config = dict(
    n_layer=19,
    d_model=192,
    n_head=6,
    n_kv_head=6,
    head_dim=64,
    d_mlp=768,
    vocab_size=2048,
    activation='tanh_gelu',
    norm='layernorm',
    norm_place='pre',
    norm_eps=1e-05,
    positions='learned',
    qk_norm=False,
    attn_scale=0.125,
    bias='none',
    tie_embeddings=True,
    parallel_block=False,
    init='normal',
    init_std_qkv=0.0213,
    init_std_o=0.00346,
    init_std_up=0.0213,
    init_std_down=0.00346,
    optimizer='muon',
    lr=0.00746,
    lr_mult_down=3.0,
    beta1=0.9,
    lr_head=0.0068,
    grad_clip=1.0,
    warmup_steps=200,
    schedule='cos',
    final_lr_fraction=0.1,
    batch_tokens=32768,
    seq_len=512,
    doc_mask=True,
    train_tokens=368500000,
    steps=11246,
    dataset='wikipedia_en',
)
MLP neurons of a small language model. Each row is named by its layer, matrix (up: input weights) and neuron, and shows model dimensions 16-143. Each number is 200 + 20 x the weight over its row's rms, rounded and kept within 0 to 999.
After each neuron's rows, "fires after" lists the tokens most often just before its 100 highest values on Wikipedia text that the model never trained on.

L8.up226,173,220,161,212,178,209,208,200,180,173,209,177,176,211,227,219,182,160,198,235,216,237,197,198,201,168,170,200,149,218,191,188,178,236,185,195,227,225,203,189,184,225,172,199,210,237,217,204,214,230,199,205,177,199,184,199,175,170,231,224,159,201,203,172,185,193,180,202,218,203,203,176,214,176,191,203,188,200,218,213,184,248,189,195,205,171,179,214,212,179,193,238,215,208,178,207,229,199,212,200,221,188,178,206,218,196,195,221,162,200,247,205,214,212,229,234,243,206,206,224,236,191,207,193,227,174,174,209
fires after: "S", "P", "F", "St", "V", "No"

L15.up599,220,202,168,226,183,233,191,193,207,273,163,197,187,212,145,218,224,207,235,209,199,173,205,164,195,224,208,228,201,215,176,193,197,188,219,188,217,188,193,181,178,215,177,184,216,207,190,175,187,157,203,211,220,202,218,198,224,216,176,199,179,192,169,207,204,184,189,186,204,214,161,196,234,188,168,198,194,199,184,188,201,166,202,209,174,187,199,189,242,201,197,207,183,194,191,231,182,190,238,161,208,188,171,188,176,178,241,168,208,197,194,238,194,226,200,206,202,214,187,202,213,212,234,193,197,224,184,178
fires after: "g", "b", "and ", "He ", "G", "was "

L6.up295,203,171,208,178,198,180,193,152,199,205,155,231,229,212,234,208,226,220,200,238,193,149,191,191,196,201,216,226,198,197,219,219,197,172,208,187,205,196,177,184,185,214,211,204,224,196,183,172,206,179,214,198,221,197,217,179,173,216,191,198,215,222,188,163,216,205,220,203,163,210,233,179,200,200,196,208,227,160,228,246,187,223,218,226,226,203,175,221,206,199,170,220,220,212,197,187,198,195,198,219,179,212,208,213,211,190,197,208,161,216,199,216,204,188,134,200,203,168,155,171,192,218,193,205,196,212,176,206
fires after: "17", "16", "18", "Sy", "15"

L8.up466,181,199,206,236,205,218,196,197,215,252,215,215,192,233,209,202,179,219,226,187,201,175,181,217,202,217,217,166,203,221,216,237,201,176,212,216,184,210,225,234,216,234,203,189,233,209,193,166,161,185,203,184,179,188,207,209,200,205,233,190,174,210,213,180,215,185,168,204,185,213,174,195,247,189,210,208,192,195,177,179,217,199,210,214,176,229,176,185,230,177,191,201,209,174,180,197,195,198,212,180,184,189,199,216,174,190,207,183,194,207,165,183,175,223,205,178,166,237,225,197,231,200,196,190,205,206,216,217
fires after: "B", "G", "and "

L4.up649,207,194,178,201,164,203,206,206,184,205,222,191,205,211,176,201,174,190,225,177,188,234,191,186,193,212,194,179,196,193,193,217,197,187,223,221,195,198,221,164,178,159,265,210,199,205,179,203,229,215,208,182,202,195,226,185,199,173,220,167,202,219,200,197,193,234,223,192,216,206,185,204,220,203,229,184,186,212,201,197,207,216,231,216,209,241,203,200,197,209,196,222,245,164,182,196,195,171,200,209,218,181,214,210,206,194,188,193,211,213,139,195,225,223,185,175,181,199,207,228,197,185,215,179,190,172,191,209
fires after: "H", "M", "S", "U", "y", "E"

L3.up517,175,184,173,202,210,192,207,208,202,223,162,191,185,172,197,241,215,174,158,190,205,168,197,225,139,201,184,218,173,180,162,209,190,183,211,232,214,232,251,202,228,210,204,194,241,234,220,202,188,188,200,193,196,230,202,169,250,198,189,196,192,206,181,201,242,194,162,205,214,213,173,191,218,187,229,214,181,222,197,198,189,211,204,225,162,213,200,167,202,236,155,191,206,175,216,179,191,200,215,183,194,212,198,230,190,200,194,173,194,192,198,188,176,217,177,204,197,183,223,230,202,205,207,227,192,195,197,203
fires after: "'", "ch", "Ch", "rec", "B", "ce"

L6.up741,203,208,175,182,141,177,235,221,170,217,188,211,189,210,219,227,189,181,225,191,221,218,192,214,205,213,227,188,209,237,225,210,204,206,206,204,202,195,211,174,172,203,191,221,211,210,183,232,167,209,240,200,223,161,190,157,191,220,209,174,189,231,189,228,215,232,156,184,199,199,215,199,204,181,200,183,201,183,210,191,199,201,203,182,156,168,209,213,192,222,200,199,203,173,201,185,195,227,227,244,209,224,210,186,226,214,193,186,185,232,202,228,208,221,156,188,200,189,202,169,195,170,198,186,189,199,140,199
fires after: "W", ", ", "K", "h", "w", "T"

L2.up341,212,193,197,175,194,164,192,187,192,214,195,205,196,224,223,197,204,203,245,240,231,238,191,206,204,182,190,201,209,202,247,235,214,213,233,175,223,144,198,178,196,197,190,207,207,190,198,194,219,193,214,216,201,196,197,236,217,230,200,205,185,175,189,204,196,212,217,178,232,210,161,198,217,212,187,234,203,179,185,206,174,204,197,174,213,169,151,215,172,192,212,198,174,207,202,194,171,197,206,213,173,185,214,206,209,185,186,177,140,201,201,175,224,201,204,208,185,202,175,217,181,166,194,221,168,200,208,214
fires after: "\n", "- ", "| ", ", "

L7.up246,201,174,190,198,192,211,170,203,174,203,199,202,242,176,204,217,172,222,203,191,206,193,167,166,158,199,190,212,182,189,200,195,195,182,197,224,212,216,195,206,212,204,188,183,199,208,224,191,215,220,206,191,166,239,221,188,234,205,203,210,162,216,198,232,180,204,199,191,196,160,241,205,216,212,218,190,194,200,211,193,191,165,236,187,234,179,216,211,181,184,201,197,230,170,215,186,223,167,199,192,204,216,174,221,190,198,203,170,199,188,190,226,232,224,230,207,201,159,239,195,209,233,205,194,199,230,169,201
fires after: "S", ". ", "J", "H", "- ", "bec"

L3.up307,195,210,199,178,164,202,235,195,165,185,196,194,215,172,210,185,207,159,188,211,244,169,204,203,200,197,158,204,183,211,208,196,210,176,183,195,239,174,203,129,203,219,170,213,178,189,172,231,182,184,202,186,203,208,193,222,195,186,208,180,182,183,216,215,187,223,205,213,200,221,192,180,192,185,200,182,174,224,231,206,195,222,202,205,210,190,185,174,205,198,217,187,227,195,210,188,222,228,209,232,234,208,198,208,198,186,230,223,236,235,213,164,236,192,200,222,191,174,205,221,172,214,186,182,217,188,230,197
fires after: "S", "A", "O", "M", "I", "B"

L4.up93,214,192,204,198,163,235,197,196,172,203,221,167,195,196,220,211,205,209,203,223,172,229,176,237,208,190,174,204,226,170,191,200,200,204,170,207,180,164,200,189,200,243,175,192,205,232,239,177,184,223,180,233,191,185,238,216,207,192,182,219,202,211,208,184,200,228,200,200,203,195,209,183,200,222,218,189,201,178,210,229,195,239,219,222,179,188,202,171,152,197,234,201,191,193,204,203,217,219,180,205,200,161,208,223,204,225,190,173,187,227,202,189,205,198,199,165,176,199,178,203,183,232,193,219,193,197,182,207
fires after: ") ", "\n\n", ". ", "- ", "T"

L12.up668,212,210,190,191,205,184,227,179,196,208,206,177,188,219,200,203,220,172,223,233,240,197,198,217,225,206,202,204,181,238,226,206,175,201,210,213,198,197,217,224,184,173,237,175,203,196,183,192,195,175,208,186,211,200,173,203,199,239,222,203,181,183,182,187,171,193,194,190,176,254,189,182,200,174,230,200,191,234,201,217,202,184,201,254,207,185,180,198,194,182,167,241,220,210,161,218,189,193,177,244,232,215,193,224,208,196,192,168,176,221,199,196,232,186,197,201,209,209,199,183,218,161,213,190,167,183,197,195
fires after: "K", "Ch", "k", "h", "Kh", "ch"

L3.up455,178,196,215,200,202,208,204,185,174,210,217,187,215,225,220,252,153,176,212,187,228,198,185,207,219,205,156,185,210,198,193,191,194,222,209,199,181,215,207,202,193,216,175,208,188,215,219,151,186,207,221,197,210,226,216,180,204,181,212,196,191,208,211,212,219,209,214,176,188,196,229,200,192,218,211,188,217,221,192,210,205,205,281,194,184,173,178,239,172,221,218,198,200,204,208,207,191,191,202,228,230,157,202,202,204,200,187,187,179,218,189,189,217,238,235,194,167,217,211,206,169,205,193,209,201,183,199,196
fires after: ". ", ":", "\n\n", "H"

L6.up526,183,189,179,166,189,214,195,216,177,163,180,182,163,200,210,191,180,184,187,204,226,223,186,159,196,238,176,180,198,201,168,212,205,182,226,194,241,200,186,163,190,197,182,197,224,212,186,197,216,210,220,177,190,203,226,195,203,205,204,200,162,232,195,222,184,230,184,192,201,230,184,215,225,198,226,171,204,183,235,212,176,222,225,200,188,184,237,196,178,208,199,183,209,175,188,197,226,218,224,204,216,219,195,197,176,202,166,187,211,241,198,225,218,211,177,199,209,173,224,207,179,202,217,189,189,161,206,208
fires after: "S", "A", "L", "H", "Sal"

L7.up695,227,170,236,172,172,202,198,197,176,219,200,188,191,207,217,186,212,161,229,236,211,209,216,182,199,213,203,236,192,173,207,198,168,228,197,180,198,232,181,205,176,202,199,210,206,216,201,211,206,204,196,231,223,209,194,194,172,200,192,229,155,221,175,150,205,179,204,165,222,198,202,202,199,179,218,211,201,194,236,206,192,229,206,192,182,181,184,205,179,191,223,251,200,191,222,212,189,216,224,209,236,207,181,215,188,214,186,164,211,190,206,176,203,203,186,205,205,176,244,206,203,186,218,194,191,231,220,193
fires after: "St", "Gre", "H", "wh", "L", "S"

L7.up319,168,168,218,193,203,210,247,206,192,215,186,172,210,201,243,212,190,184,164,226,234,203,186,197,195,182,171,179,240,225,176,187,186,177,210,212,209,207,208,152,163,187,201,237,217,220,163,200,195,184,177,186,179,165,190,196,220,261,222,200,174,222,170,199,199,189,198,195,198,212,230,193,195,212,224,174,182,219,200,173,197,208,227,191,200,188,197,208,203,173,223,213,231,188,220,215,193,222,203,230,254,194,186,185,203,211,219,191,188,224,203,196,192,179,199,184,201,209,210,207,203,187,175,202,178,194,184,181
fires after: "h", "s", "K", "des", "S", "Des"

L7.up679,252,180,202,203,182,188,184,188,175,208,212,203,223,199,215,189,171,190,200,191,260,170,188,175,200,202,218,194,214,195,190,163,199,171,215,205,221,179,186,186,189,213,198,173,180,244,186,175,200,177,194,244,229,230,204,185,206,172,220,171,145,197,184,184,234,192,203,192,216,211,206,191,201,182,175,211,222,190,241,201,196,280,209,221,208,199,192,204,207,165,193,198,225,206,205,190,183,214,203,194,210,187,188,198,182,205,187,203,198,215,226,184,200,224,189,206,222,198,190,208,195,174,157,204,174,196,212,225
fires after: "L", "l", "St", "st", "R", "P"

L6.up102,169,215,177,180,183,205,208,186,218,216,201,204,212,169,211,229,173,176,179,187,225,189,188,203,214,203,185,180,214,189,192,224,206,180,191,221,182,202,170,191,181,166,207,208,195,237,195,185,223,180,171,184,176,140,183,195,195,148,228,218,199,216,219,186,181,202,176,200,202,202,206,226,204,215,202,199,190,187,215,205,200,211,174,231,200,195,250,194,187,159,249,219,180,239,237,189,222,209,187,227,219,180,161,190,207,232,193,223,208,181,203,139,217,189,197,186,214,196,216,180,201,206,176,197,192,221,200,218
fires after: "S", "s", "L", ", "

L4.up448,180,163,211,222,175,179,162,246,207,170,220,177,211,223,210,219,207,229,216,236,205,212,188,193,189,214,247,213,178,213,205,215,229,231,189,207,201,195,165,175,168,207,207,190,217,191,230,204,207,233,239,208,204,213,197,173,190,209,162,193,185,213,194,222,213,197,214,176,181,194,198,203,197,246,195,236,233,181,183,194,165,174,236,196,217,194,208,209,198,166,194,184,166,178,221,188,189,193,221,179,197,198,210,222,214,195,177,205,158,207,216,237,214,229,203,218,176,198,188,205,205,204,228,187,179,213,173,190
fires after: "\n", "|---|---|---|---", "(", "7", ", ", "8"

L6.up328,181,170,202,178,189,221,189,206,206,205,218,172,205,201,226,197,218,206,205,236,194,215,187,206,194,173,234,219,205,197,249,208,165,184,206,209,226,198,185,237,181,223,198,198,225,229,191,164,193,169,164,213,212,221,208,196,163,204,212,233,217,175,198,203,214,222,183,190,165,195,186,179,212,198,227,194,176,185,205,240,219,187,216,208,231,196,234,220,200,204,193,207,191,237,218,202,203,217,221,192,199,227,210,232,237,201,187,217,185,202,174,187,215,177,167,213,197,206,142,211,206,199,193,213,201,200,164,175
fires after: "18", "16", "17", "in ", "15", "In "

L9.up297,199,221,202,168,180,169,216,224,199,175,215,230,187,221,198,210,216,195,189,172,177,246,203,184,178,181,220,185,233,214,191,214,176,207,209,236,240,204,187,190,250,179,199,200,226,190,200,196,215,232,189,186,181,185,188,161,171,201,207,171,217,202,232,200,241,211,204,226,175,220,188,198,214,219,206,178,191,166,158,220,199,186,220,221,182,205,181,184,215,192,216,198,218,204,189,235,191,205,216,208,189,215,181,214,195,178,178,194,195,194,192,207,217,254,194,173,217,183,252,135,162,188,175,213,203,214,189,194
fires after: "one ", "th", "some ", "all ", "child", "P"

L8.up349,202,191,253,205,223,168,232,232,213,191,180,201,197,204,181,216,233,180,206,214,224,209,186,203,179,186,200,212,213,208,158,189,172,192,218,148,216,182,212,175,207,209,193,206,209,174,202,188,202,193,211,218,197,211,168,217,212,172,198,186,198,193,220,220,201,159,223,207,150,169,192,209,198,173,207,198,198,208,175,178,190,226,226,205,198,207,188,235,205,238,192,231,199,211,201,223,198,199,224,194,190,246,226,212,210,211,173,200,147,200,213,152,199,225,235,201,212,198,212,159,167,148,175,184,210,193,175,196
fires after: "one ", "of ", "some ", "two ", "acc"